MLP neurons of a small language model. Each row is named by its layer, matrix (down: output weights) and neuron, and shows model dimensions 0-127. Each number is 128 + 24 x the weight over its row's rms, rounded and kept within 0 to 255. Numbers have three digits each. A neuron's up and down rows have the sign that makes its largest values positive.
A block is one neuron, or neurons of one layer that tend to fire together. After each block is what it responds to, as a language model described it from the Wikipedia text at the highest values.

L2.down93:152173183068137117188054114132136111124131128104118134105078169143126076158150125134131102141134156163137149114135130131117151142133167121150149149105171140136126084146147102096146079166110138120169125120176129125139124140116103117107148100114103142141148125151123122122108097081150124107097126159117098118146116123107111136123113143127103103110102107132131150147101104117138098093149
L2.down174:113140122122186159114166163139161139149125144117136112053128105183183169134121107139103125113127136137175156158124120113106142114119137158117143136118139130090155078100135104087126131135115115147142131136079114131114106101121112118083145100123162119145119151147148102122097135153108156112142172116179110142096123153125130096095139139135105124153130129113118160147147137100157126125152
L2.down191:142132115123079128118167142104113147119151097156116115164137144130088155106138114125173130177106164173132126116164137159106124151137100107142137187163172113133125117157137145084174101117160134155142135112112117118120106146135125162167095120115086143087154134104109138134114147088132137132114111124119110147157104105109148142099146134153105123134118179074154155126115125074145134161165
L2.down228:117114163099083111121118137154140139114160169133126132115130112126117124124115142140173121134163169122156115129127138136147151106147119145161151165144144100117104104144094128162142131124074090116108098139151093117090093132118123164125085161087141148128143117114095132119145156137102109107159092103105154121160095092110118109135107154147115147124148145126155142143144084126172157129143
L2.down234:128156126151110106112140115126083141165140105094167152129125102166151135089135149074125109105162173126102071168104119129103122139103156118075131123116127116149098100147156106124128134117099124186129137132161119121100087148162122110187144098134141094151144078137102096062073107107113129111134175102138150147099139093092094116092157093151131127137076123118131166126118140062122144129122
L2.down267:117135090128124090136108146112105137141143145145109093134118155091105092110107128084116147141086147131133102109141160122148115135122103135100110133110120135128117122115151147110143162155101109110120089199146101104122149126147129108126114142136113131123124132094130142136097126079097166168132152138135092096131122105117129091117080093126129143083163086130131113132141113165107155111135
L2.down275:121090149101109143143133129125122077138094172105124163115117095091087145169110146121131174118130100119138127114147105124127090142144103137111158142113141161142165154080103118086133146062089074161103134135162140145098102124126129133152089149116157141146143136138043128159144152112126109154121158120169150114111119132125147110114105131145145117127105086137125118082131133130160113152122
L2.down318:140131126151093133200130153122109133073119136090172143134164119127165141102107150107143128098102138155121144128143153167103134111078128141141089155117110128127149144126145147122154130129114141178131136154148127087121134142141099147145130168116135140128099121130150123107119154130126100152099153132133138100073099134154081122086110183111142141152134127102121107166142098094173115114124
Responds to: Mid-word fragments, list conjunctions. Word pieces inside a split word, especially "it" in webs-it-e, Br-it-ain and national-it-y, plus "and" or "&" joining list items and names.

L2.down16:077113108121148124147117131150155086128119117139153170133137148126142146119106095110139146135106131179088104147107103152116094145118118147128138082127125113090113131136100148108123151109124104109154083145137151156136110096139152134108169122144113151107129151151121106119086114103145095166106118087098146160157128135127100104122144063114120142122143134107114116104126079080125138102135
L2.down29:174135111125098117137152124119112137129119120121114125123074108165093109127136151126119141090156102137157121159133123110111105118143119095229119130122138152106204128158087153130098102145108140154104113138169160120109119117126043132109129126127145133071085101111103146092130141125130145155116151129120139157182137117115135150131130112127096123139120104114123112107139118078121127112117
L2.down67:177125129134129163121145082108141130065130106146143114070147127118116107131130071142116110133136141170145112152138152126153138123147106062102143181099179143110111103131126134099115141128148104138136132145128120119095175161131093118138105173149134142096126102168149103134109101136152189116089163152115147119130118118148141139141111179118182130149140128117099143120130123116135136172108
L2.down112:125143118113097136130117134127115141122139112134132134169156159148118098182124103162160123174146143113141107124139141104171136155121095118149121127141129137099118127141159123132148157141120135157114138081166127132091114164150203132134106175070134172109130110144142116173145165102104120113128148131113171124138147117155116153128123106101143109117093098132089167088163108127138156132129
L2.down115:099116087135133118135153088152149108131123147134108122152119060106167120120168141111138151156130090145122133137081118130143119165099088078088153112125110116100119154127115144139147084124104146120111100135146142154138114134153131070113124111106128119120112152161135138153156147147140112166162056138108119111146087119164096143111093132129124140112111141140149123122095182171121103115150
L2.down144:115177099130155105107102105114167136141147138165147156148099104095109109157122136146080122116158097141144149130179147128134168142097141103110124132137125186093152112140098138102105146134102108150099150091094113121143102131135079128098130148080080117147095131086153069172121137166102119155143106116162088114125142088146130123119109093157048109083117109155120136107124126129132109123114
L2.down213:117121099138125121130086085172132160127146117144116108141126124109128128100152172110114113150107089106149126154139132107090131100137101124156131113152114134133123138115117102140124095141193114129117138096134137112103142082133154084147131164119128135138099146093131085141115103155114157107149099124136121152106164085151148152095106136123149084081113121125128121116142098090119172113142
L2.down282:170099125131093131085089153175135122113128123139134109117111097070141125096133106143170117142085156110132150107140122109111126083119124146159144118089114119100157134104140136119114147121085153119023154128176108129120098173062128086183139139135074118106144106083121111139118118101128159152091128103094165134167138109080107119139131087086155126088133161109135134108129124140108119122112
Responds to: Possessive apostrophes after nouns. Apostrophes right after a noun, mostly possessive 's (People's, victim's, MTV's), plus closing quotes and some mid-word pieces.

L4.down59:123129089147121104113113126136117114158111132119124137161138082141127115111113118129101118105123089116119120137179075127145094130131098121133090116093114144174149140165126102130106169192083182124139128145116115176155169129112117155089119112121129135108092120113164149150119135134155077093128125123139147143114110122151124118119121140122113123117097090131075169129106158079118080150116
L4.down155:138128134121119136120154114109137116091152099118097141101094151162114125116070178101105154143123121113165091125134135193130152121140160171138098154156130161110137157134137112135146110170129111071173165150112074147121178100166111131140099097105139118068146124113136124105109154113157087125132115138135092073154135141092124101106112151197114132148164128102122106153128104097155137148160
Responds to: Predictable word-interior pieces. Fragments inside words whose spelling is already determined, like ul in vulnerable/Gulf, g in Budget, -ly adverb endings, and is after birth-date brackets.

L4.down178:096149083100115148126098099131119121147145134107129122123102130109146173133099133153132141123057142117111131126157139129091144119191138107127164152160115096118168132122159135111141122131144118137130082140102146119118133093122089138089125130150113090103152147108109137116143082087123151102137112148122166122134130131066111135100158104115142131149104121103173127145135098058108120141125
L4.down284:114138089175114129119113124133182140134136141130097132105099108107129089160135141119142105154124161084128068137134106101164131149136150110081094135151210108102138129072128112143105146129136148105135104159123103086105112091160150138139113113126152150138132125144100108096131118117168151081139133148161133110087162117120111130156114126161114164095137135126130129113099149156148146160150
Responds to: Mid-word subword fragments. Middle subword pieces of words split into three or more tokens, chiefly ig in original/originally, also e in career, ab in Arabic.

L4.down0:136118116132133128097153163151114132141119130120128136110116127160094136097116130163167172134126143151166104129104159138088100132158146172144106144143131144165167082113127148111095136175114152095085116069100133159089140098127139149080135105151103109126131156076117128164117136121106138135104162140137116114091111139157151133164099128138089106110090115145148139120109151087142153136114
L4.down265:129115090130111140152143141109114157137104128084101123144138094107115110070122140146123151120134135116149150170163103099098140101074119124144116111109102134138098141137165131096115129124101115115109127116140145135135107132117118126107127093129105138146097125138121092115150067106144142092137151129092127125118139135135146150089126157132156096102110129150135135162141138000157149138115
Responds to: Section and sentence boundaries. Blank-line breaks after a finished paragraph, especially before == headings, plus sentence-ending periods and heading = marks after lists or tables.

L2.down39:129161096106114139144137099105164177100135091148101126141095125108180133139084150119163138102136135119140188115169112150118109107129145125085117135147094126126102166136108088162119165077170158131115106161154116141139112146157118171103168099117132159120121128126147077154165144133138112151155123145109130168111125113126167135124122078097140142060155097093097127144185149112102155127132
L2.down48:152108122157138148108106089105129149148163124148162125148164132163153144148117149154120124163140128124147120104136126174123164157139138119110114071103117151138146155154123078165108112072135100127123129105151165145120124131121129070107147083115147137131131166153134127106164089139159165140102098139091104132128134147117136148135117124157131109144114132158141145114107108157100136131140
L2.down99:124131132138159152103125157164119166187158136116120143076116104157154150144130133049141147158132143115127143108133166117131171140093123153153140052149114097124139120123116144141148109132108074106167127169134121167113157120177114130122138131163124127114075116120169103153142194116164100090139129101103140156174139144125129121160173135124144132159131181113106143160090111163129133131147
L2.down113:106179168170090147113116147139181154111150106186164112131122122087157144174151163158121128092166090138138106131109163104108140135119113115129120114179121116110134123128127088108144141160115140147164127111108103128105097137134151074133128116157134137106106137141161140132157152127136164158101129148117149109137155129167158102137099158143118094140104113129149104111162150172103124147104
L2.down181:162128127154111133152139156125103108096151132139135136146124130097151076164099132140142117127156135123134158086111144116071142122125140175149151117138150127118091100162168138134146117175148164117095142144183126118124151113159134101145130116133072172133085158158172141149143152111129139087149117157133124139122133112089133123094109129148143124133123082123131132159077124201155087115177
L2.down269:180154107127137172139171161163075090095105118155124138140131122098128106135119124162143158145137126154142112124127129096156135107127145133158151132143113102107123107135144114157204113134095151122123175143116155101142126116159095149139117088124111121136094130101160128122126105179116149146161138152110146165152096106170159168103157170122162169114135153093150137135144111135100107117121
L2.down278:145110142153150136125148141161103123139115143139141135167167121136108128138127179136133118151118105081083129132146129122079127130169139151135125157135139115101141161150092121136131150125118158154117136111126148180099161065086081157089118185127101107132163120137146139139138161104145117141125112115137093116150132109126096140174095142162136129123151130131119143130162101104106079138147
L2.down296:095157171104104128121132126147104121102113144128143094144111192136127138145087140134138081167125134107158107168132102174167091072108137126076145132107157131137163119153130142113104151100076128126145154135125085124158126120146120160074121122110149126115110110158095111115109151114154123079103149139176096154153113085159166155150135148141113089143104125175128136109126103143110153125131
Responds to: Mid-word fragments, acronym letters. Fires on word-internal pieces split into tiny chunks: later capital letters of acronyms (US, RAF, GMS, GB) and syllables im/ab (Vladimir, notable, Limitations).

L4.down241:164141169159097163112128161164103134110121117088123126133126099134099144138123155126136122120118111109115144140142088132145150129075140115136102140117121098097139129083179106146124087129096119117127124107178095162119136159107145131110121122124135170113115109083147117145098126120130126134148122112117129109131121113128142200106153114091097116129128119142161101118139109118156102145141
L4.down314:149121110104133130124149099133160132113088144150127129148140156125167104127163137123134153165131177088162135094124101132141135138112115119115132152104076124083137138101110111155083090108151127108122141133119137119104159089115165109120152115080121137104098113109116108176162112070097102177117095119074157118189139133121127081137125110104158110112140101104135117130087119166169135118152
Responds to: Mid-word fragments before final s. Inner word-piece tokens just before a word's ending, often right before a final s: the possessive apostrophe (club's, artist's) and vari-ou-s, busin-es-s, care-er.

L3.down34:079125159117127123115136136092103137089106094104162130139180105132192146091106168116131139120120115125140139130120118166129127153130122133119145122075104130126119135149101105132095147105165131089093126116125090174113129104125159118107122140141109090109150146142121117148105097159115163111110111108142090132109150107112088122134137139162125128139136115134132115071181103051134154126140
L3.down131:115128144155109124121101118140103097121111150126094160128118111129146123084159127134170098125078134098110103139139134180157172112105147152128155103111153180103103135108096126121120101119145154090125128081080119137165114055113124125085133083109176112134144119174090146128116176113150164097130112131122106089080107150113126096141146149130160142084111136157103124141101122053120148156120
L3.down189:109130144126098146108131140157135120103150122142126127164163142112145118105142154155108146130136134081147144123140096134123137165124088129134110092101103124140097132150143113082114142104138084143128134092124140131117102149134124124110101139136173088175123192124129140115139165147159156111157144120139154157179162177137104107155124113146086089093130114163153108146114172104180156101127
L3.down276:108162102139116135118142107125124153153070146114102116102092078090081110141121171131139142119143122156152162092114111143133152172122140118142113149106120137133106157159117158132154095119159185117109156134139109181131107119122134141119175151121144105103159140149109140121050154133112102131108165148159106140118121165093135122124092124098116130117151127107153164110103117167172116151116
Responds to: Main-clause start boundary. The comma or connective ending an introductory phrase, right before the main clause's subject, e.g. "In addition,", "notes that", "when".

L3.down63:161146134140120132170087117145148148141158157122124103098076168081096104119141124112179107141149088113130137141131142111110135106126095136129147099159133128150131083136153107126166114136148166119148144151061150127137153087125143118112133121119144146081123161100139171147106123149128111107180124111152110096129143128114158107116157156132122159099151134152135111158111111127143108102110
L3.down124:127090149127197127167130159129108123141149136151112133097130137164168111117113127147144142148121171124134091144133168098151119136123134148142099112119150128103128138156126145111153153094139191078193106151118110146133168092133156122116149127201141168117148136132120150146131146145131086110129093116140097133124141137175105139124087163153154131126150138153073118103160126036145147140095
L3.down203:128125140121118129064124107117101113112117129142145093140159145080170114140060145085114136119099112138143135144130170083109143075110141130130097127145087171149118148135165148169115135127118148131116121165142142151115111128130096138136125091116139121135115142139103132097118075117076136129140147122122110160153123141157105130149099139149151129117159123166147120115129110080110148108124
L3.down305:138143150134102108128134118120139154139184128151141097116114121146139094064104152122124124134144102109126139179148121084105120084103160150104134159127118127125116107121144149143114141158134124125156103113141130125109123136157130133157155111114089110137146116134130139123142114089137130116141128128145124171098126118142102140132142112107120100131180139157130151121116100000146119137143
Responds to: Word-piece "ab" and closers. Mainly the piece "ab" inside words (about, available, inhabitants, Gabriel), plus closing quotes or parentheses after names, and "is" after a subject.

L2.down89:111108125143154120170126080111135114119122157156132137158123096142099147146095149107156139128157114129115106143160120132155114161160128125157186109117145165135121118090109132126178159104112130150142141078145154133096099111118141104135113137142124120097130160118133120152120130130099112153118162109170061146168119136130098137118150168149143142137098109121163145155141145097126129132143
L2.down134:113151137127108095116149135155099119120143155138113150132108110110143151148155143133100098106145128111096115106142163159089174122108171138151176079162140084148119126155157112123122120144129147104118138158125118121102101107137196190120172171148117171115114137126104112112151119151143119105118135164104155146120134154115133120138112145126125126157143140151142143101105180154135125111154
L2.down136:109154118136118114132130128150105154136141158128149125123157100117122121116099133118110122119152138145148154159172133114148139116138107132148141103154121156181133099120118143109178132126132098101177103086112162135098124137085109127137117132148160170125088178129093118165110130111130135164140131134122108143126138103124120141114125084122114114106085104101119082085091157140162137115131
L2.down149:111135111142104118127167137169117128132108133117146074108081114119081149167086134098109101147176122126113096105116086122137131147118138142157154191110142134127106158138138100117178119124121128121114168142166142197133125154122099105116175127139119167138127095118121121123168167085124157108118182126152122104083131116103121157133170104164162123171115114129112155113147136117140065126149
L2.down217:166121117156128135141150150187127114101136158172141123092129120117149144178119171132151102119105137152089166128099139162121155141123129150118102120116177159103110091129136112155127146134133132168092148163152120156140102178156113082158153126134098138134114107140118137131086137099125110153161132172149187149134091136161131141146118172112112151153103126111152147103128178044137100113145
L2.down236:142132134155123129125084134143124096106135152110115155123151108124117110153154141126141157060172160174124128133145123106150109118160121139133116118080098089073115140178121146139051086123132127149176118102134118130147130149089120139085099125131162117120104117126119100121134114175152136119129164168129104124125137104095129091112113130149120131154128140160116103123124122105126155142100
L2.down243:114085130141113109104136132119116147125122158127143165169129123122105108161095149126107138186164127105116134097134154093171139141105119190152122133135155142101138131174151117113150127165125067136114130154126082125103087123172126149103130054066123133147102086142139123086116127121161122095120117102114113146134132106132119130124171057117122133126144125111152125087101135144088113102135
L2.down249:105169135110114197115119138116136114145136102156124125084144155111090124136139123168090153127098140177115101129180179087145108119139166173124169079117095090146126094148136134134123147110087121136116109058111135158092165107100134158102126087150124127091166105117144133134162103163108162100151123087138144105128149106144103161121161179153144131072140124133112108134120120093145168145138
Responds to: Comma after introductory phrase. Mostly the comma ending a sentence-opening adverbial or time phrase, just before the subject (e.g. "Since its creation," "In 2025,"), plus word-piece fragments like "rec" in record/received/recorded.

L3.down66:128102138145128059149119138126128163109101121133157109125053124127172112137134189125128074165180092178174111160151116165171140145114121144145122095094145116141161162128114139126140080142146144087164104087132149126156177100135149146130151127126099124137148111133130189098136143129136094141089134150130144158121106116126083103135149128114078100126128125137131157082121114063084126099099
L3.down166:149107137114108154168130096133101117125120131151109121135134116138115111082107107134088080120102139106166155134106183109165146151115149092147107152130156178151076132090121088149108130178093136147136150118132106151113116096118152127138106113155143152125158116109121094125094157110118123122136143123199101073138125132128139158140117130149118158101116126126128159148113153099145119078153
L3.down194:141165126162098130123139119166143152139155103139158134116134158128166130096124091124128126095112117143180153131146146143105120154121095064163168157117094114103126123118090111103103134109109146114128154125123120126125123143140158137111122173102127151097128134095139188176156095099133113105102117117144142122105142148099115132163115134155115127142155161113143131099159126000107179146111
L3.down319:120097152151127166121158106129152186145126104123122098147178136081106161107106125135137100139125137150146129118141135145135136110111133140095097122123152180147157164107094135142127141148088134110089124087146087102110120113152137098072157140136119144073156124110120125143165104176130088171162147082121096135128151145126128139141104092070115134117121146121144098135142133087119115141161
Responds to: Possessive apostrophe mid-word. The apostrophe after a noun before "s", especially in women's, men's, children's and names; also odd mid-word fragments like M-ic-higan, cle-ar-ly.

L3.down23:150117111123146145130121161171072143106134118139107159138115148140112139105133098117137064131112119137117139138141094141111093089108124147131118120141135137052128093126124122137124127109116129154131126136130173092118145116146126150116155121133096110118136113138116091103144122106110169143151133139107149123110159139124089111129114135112151060146102133156112058206136094079126123127146
L3.down70:115119118127093107129084182176102168100129150096102160102122147136158122138116116113151111149134125094138090137117127148120123110140173121182123123086105121119124087121139115139104126105102090128131137114142155142111138124135136133092122124174117134132139116150101135082154120174135145123145104116162123157110140067146150073140092134109171137141115122143140108121127098017128191099094
L3.down100:145118129143134122130169140130140162128129133116113113134097125110149102125105114113135132115161101153118158099148118127071070152153125089149096149148107126143115141094129149136143139153145094140108112178114145122127100135130129120130165105129077137094118138122125084128151084104118139116112105103098092094145151111156111121129178125089097116160120109166123167084142109154147126169113
L3.down212:116166157114140104149110168135162134141133108111132124143102141104118124032132100113121143126149154123118122112094136139139120110132114133165161137137153154155150189110124167124089114157123128113121120142134144139146119113151122072112124161118174158090097133118158127133193119147143122122138093108106117139182142104086128157146137154154124121137144114142106123140142127064114153146152
Responds to: Passive participle endings. Word-final pieces completing past participles in passive clauses before by/in/on, like releas-ed, buil-t, know-n; also paragraph breaks before section headings.

L2.down1:107157110137114064117170154100168136145109151068120136095126091128134126128127133102136127110141145138095105133087084123142108157113141117147141108127133123095138108174116153152104056175107118169147108094090138102128123131134155106146157089116153139096094147151099142119136109194122123114159176148144153119098069160106099118167096125119158122138106131144075138122110099111127129164144
L2.down28:098126106152132141166164106127140156181172130101204160120134132117156144105086116169081170167155125123186145136118154086137153110095127160133172153155123072078152126128117124149151125129145136126125124119142078117127176142136148144191138114146098142181129125163134122113117100114117097152141096110145096108133127094095126142122164120104139131139145112144123131116096133136131154150154
L2.down66:116139161166156162155093104143140141123136114156162137096115113096128126106107141114168094090116137143112119120157157113109171147125105083098158119150153120145112133156136117105147116107148098155124115127108131092124149130096128122103137121128109128139133159167150180150150118152141148111133114100124146091154138065082148106132165164111119142140167135124110099144140143104171143128118
L2.down132:135122107141121140088118115131115144106154148126123101136102104113186144157150117126152133142141146112174110132116153172113107125143153127112095092136152165139141172133039136119166095137158123121121148128121113151126100167134127197144126137168120117113106157126144168144113123118137110097132096114134152113121121147136124077131123156125117108144156140131121095137102097101107151116124
L2.down139:144149141168144102082104104115141131118148127107160089166135140125097080117101136117155154137106093117123154112127162140153136096156116103139181125131095105157131099160117114136133123124134157142105120139138102089147126115158120115146137151126086153157153127084107157101125125169148184141167133141113109180088111138127145144159146106187140129126120085130107106117166117154123127101100
L2.down157:173080138108082147156117140152157140096131145091094095088107149179180138157129135135145096155126109119157118157158107165113145126142126077152146151126112138129183130137109128110150145132136100125090104128124168109127107142140117103118109124126116150132118148107114145141133134128095084119101099086139173121072135126123103121130116181073070120111186160130085164124127164127088096146128
L2.down167:092114123127087133145127100143149133126153122107116137121078114087149129153150092147146152119125095101158116193140145124118130114154112107118118113155126121119151137081150130095125128130118118114120103123117139095169130112119082070106090143117164175113104183118082146129150110117143130154142145096097145122144159157115077117125116078097131133128125149139131128139146153123122139125136
L2.down301:120107080130121128111123130110194125146192111139134155106158061110112176101172104116106130140124125099122130171155142115115193098143083123097073119115131131170119116097119147118104139124146148132100127136125143156129164116115120139103158124132138170138081132144137137131139171150117142130139138112097151129152126187103147110159106109108166157085115151062137137127104115090127121116116
Responds to: Word-start qu fragments. Short word-piece fragments that open or split a longer word, strongest for "qu" in sports terms like qualifying and quarter-final, also "ch" in chart and "eb" in February.

L4.down7:107120176121121127119133148115143101141109119125094133142119130181127097120176133092060114140139146156132139095135083152124094171137158116104124139125114083139158107142172145135143130126164114139119134132110126113136081123161077135126128145158172061125142113141150146128130113186120143125068119171137153139137111114110140124108123141137181145137095154090118127121131092088086127150101
L4.down185:120112131134162195136089185064116144120102119093160103145177130141152122095102062110125157109112132144132115108141126185092097135128157117108129139101103133123117147148162146107107143133107126069131114099117092132100060125132190130111160133113146106136170111113106144119116172142137141136121167113146139146152135106111106143128097113141129106170161162112124099135136097037136147160111
Responds to: Sentence-opening phrase boundary. Final token of an introductory adverbial or prepositional phrase opening a sentence, just before the main clause, e.g. the comma after However, "due to", "After", "until".

L3.down107:170062122162121156128142151125138096164157121171138110081115135165111138134156106136107147105127127116124153150114120135139161070130126102119146132122150128124118124128163159155119154104093118114136152138137132148136129135128144125096136103116109158114122148138110148169195143152105113164136137149108106149148125134161088109171134104115125132145112102123116133121175145093145123167093
L3.down187:121119145142146125122111148157145141109150138088143144101123121166147194152111113148117128160125142151138110150171107112119146104155153172135109120140104137115151156102089087117107122167155145107166118114143140137161110114141134127114100132105133086147118153100106167139165109132125119122155150113118143112148142096154131118116090120117124105136137164073113131138158116075133129111123
L3.down306:077146126134131103069113139144169134138114125119153127129163128140133131176167081155142112186144151129108123126127142150145091089077127142116139119124130120143134126108103149160124078138140141147149114097083139102131143121144121155122151167130141122100118124125196143117159163106125095106088131128143118130047115157143102131108103151151080122113147091086137156119110126203165136121148
L3.down316:118158088158155167131118173134100127128110117172132119090101193122131116124146109106152132125161135124090120095073124111117099123114123119136108092112169136174130102122137104091122137149141150104120122153091140124144140079158115175119134078127128134152122113124146152105111092107137104152136120125179128108132137132097124121120146118150147087124135130118145120148132123102131103122134
Responds to: Closing quotes, word endings. Tokens that close a span: closing quotation marks after quoted titles or code strings ("Storm", "MASS"), and final word pieces such as -s, -al, -ers (godparents, goals, Jersey).

L2.down9:121120093138124185102141160166169130171123121158133145149138164119130126118117098110130134123144128174099101141101114102142130154160133114078103142111158157127161175130097131115104104117118130120129103132119101109105133125111166122139159167103108120099139135063115070164111147121165108139117124092083129158164157099103154093146164132153136113084098123103135121121128155063122113144105
L2.down20:150134119130121115167124121182130161132172133071135100102124162143121104083140147119127112093172160115118123126138109132128111145129126145108122091130140134131131130125087083138118160146086141167151134095120161132149155157176133143166106076104164162139129157142123115103107088140121103141134141111149134156138167162089119129127156097148106122161101127120121145147141113083126104115196
L2.down54:137136106144117082109105111139099158153115089119121135103155143151130154148110104131154117114089134097150159134105087145116165120148148132151121109115120119106117144105129150152135139121124053140139163136143154091123130128177111169121116157142105127148121185134145091137154164059124137116124129155160143148132148161170088155089139161139120113133142162109080117173150108081153170118138
L2.down129:136089146136173149138131098128101110131145096077105153150118088129090131157079141164122149106120137082086141139145133118121118183127113140154118143162135123141149163066149091168122148122119132137140146150099159149102146140093151145132121122143168126136126142172142103067137111134175127125167138082134111146131153107105108129124131113123159116112079175116115150119181087095138146120107
L2.down147:115138124126188177199132107139134162152205122168128140119126162110162125106106121148109125120109102124141143115137156191129094144135135119121120137142163095145126116133074125129116117128154144145122108139102094112128127135145159133083131130107097127144152153119131130177139177105131130076144137105155121119126120136143156078136151142154111136113128164091095111168115141127159141143114
L2.down178:069151119138123160117120145125095129122109104144110127121124122122156108095110127114148175123118176118120130121157187114104128131115109153129144135108150152103128126165125105107142099128136140114180133070121155101160122119103152136163142123079146103095118107101136190080108121123135093170098105164133137097128127149145122131120102112095150167145115142142097167135149105079172139122128
L2.down271:130158139124158120130157119115133109100150165116144097142176127147121089097097088121060130112128120101126127135130119173124152087124123110116129096134129128126139138126138112124118144130099124155113140122141152146145116122085125134111154101120120145149095093116085112143123147090126146087125103101176094125099129098104186114141123167163142122069107128113095104104136115109132131126128
L2.down316:133109077123152120150143123124175132118191126086119133105098148087114086089128160147144106098101121099098123149124118136164096150116125133124149129106169131141108148115145105140097128129126157133120184148126114156135128148096198152080137122090135108116096175096092116125091112152104109148143093123146116090125128146132165142126124117147121135122134098129116139092102133136155134141148
Responds to: Closing quotes, word endings. Closing quotation marks after a quoted term or title ("cardan", "dew", "The Final Bell"), plus word-final or mid-word pieces like requirements, Scottish, workshops.

L3.down24:108166159180118135086137142131122130126110143073126096139130117155133139090114155157127145123142114152144149170143079124121136146107094134123156138158143111097152135130132073113119177104161146116099100126144145122103097163142114134089111122119120086168121121111107060095113108149169131155180181124118122145142119136148130146107179104154115097082122126153180168134119112076138082094116
L3.down127:168118076148121108069110105170110255159117150098177117098107129137139120127127095100136101144115138140110130132150095124100165137133135123170143156130142130139161125120099124145131107108172109129078140167129127140134134144122119127060110134120106106162115095121114159154122104093123142163108157124108132122103094121105127174148115059096115147111127101085119093150148113116116134091155
L3.down222:107134081117121106126135113157122120149149166138138125127118106146084145136126117171130126128121124127154145131160116136146082079122097132152107116126133101126171139169117128081148126112120129114151122128116102107132178135120106160093146095100143107150137132122104122158119122122117126134139174145093150107150115135148120149093095143147114092151140162107106119181090146105149125170121
L3.down291:157122160119107135147104109099151122131133139128136100118134084119122154130120127135131115133111144103133090166131156168084117104119121124105117139105086130162160135102115122102151096122145107102133131114095141209098159106093134084085089138113069084167158131111108139119159147148118116148129126106150078132095147134120074100135118135151079088122149124121087097147152101072125169161130
Responds to: Mid-word piece of "write". The "it" piece inside forms of write (writing, songwriter, written), and weaker cases on relative "that"/"which" and mid-word fragments like However.

L2.down6:131129098121101128143148116153128142130152161113173118118101118161143115147134125155118110086125118102142108083124112136133134142136138155138160112122140167093134101071130142131127143107115139079129105087116107102135121150122159098114152111146139138129142137119122146092135172138119047104135117143160188112172124118128158099138143115125154076147098151078142127108150156130160101118145
L2.down68:093122122117145133108083132162066156155100147115150136111141124095141101088117121164153130104097128104109142098159171135121134130136119130136150115122164097131154160181116117103154136165153098165156122144125131116127131145141128142125138142118145131137139137145125138132140109098118096167098118126139139122138153081085101154085106111103185137122153118137134094120115135114113148093132
L2.down114:104117136129063116130133133134104128141095130110096101099094113156095162092112116114130131153166150142137128094097128160123157125089133153151154138140145154146122092099141137133123143163125110107116095117138159151162117162107131149097155109133130131128138101175127138103129119166130092168094177126123150099106086140130145136130105148152140138125140104131116128090148179090118123153106
L2.down133:181128109151147104136070127117061136138143128124125165129215139120184142129109172145142090184120138118135113116162140119154102114192134161145135136136114134127152090129059149101125150189115117128142067109135177114093100149136128096113138166138129140149176106115106152122153139122124140099156106149186095150129123100143127120126138149141130154097155132128140096144158130083142133117138
L2.down220:104159135127116108164126130138131129095136120119142164166110139131111103159142161167136111115130136151142133096126104146117126128131172148092139103078131127128101158108129141151114147115122107156155183091131134136097130132121151084160118120150141103123143144125138122081132110158133143119064151133131149136083110079075128083111151116149162136161124120163137132135075116096136159154131
L2.down221:121141117143103109153104149151047140151102143110089115124172100148098132102180107139101090128107142125126145143129140172080153111144157166172144067112158111090074142113119119116140107117112136183165155132089128137115145104123128122117110128130120112130135116104133163086165124188144152152129162091171130104107111136135124144126111118107144092120106140107119148138142152078122146123133
L2.down256:130132121123156134128141121149131135127123124103115121121103135133139102088089136124103134130173127137173134155139139130106127079125126126170100132138102150148147148121148135138126130126138130120138129129111091144121133098142122136138144096107102119135121132126131141124152122112120103119143145117118108150118133139135136125135111165119164132151103141149158122133094141000130166116121
L2.down257:133136100151130165162132090101157130144091102095091104128131094139150116130099110120119150120159160125133128099145092161091087141126143136123129137125088075130159090120115096138095105129111110149160105109139127131110137188111105129112155114117115105099148115133144160081102097110123132145113139137142132125170156118134122130139148121176109127149111175127135117144134122000129108129131
Responds to: Wikipedia section-heading openings. Fires on the double line break, the == or === markers, and the space right after them where a new section heading begins, e.g. "== Reception", "=== Shutter"; weakly on some mid-word pieces.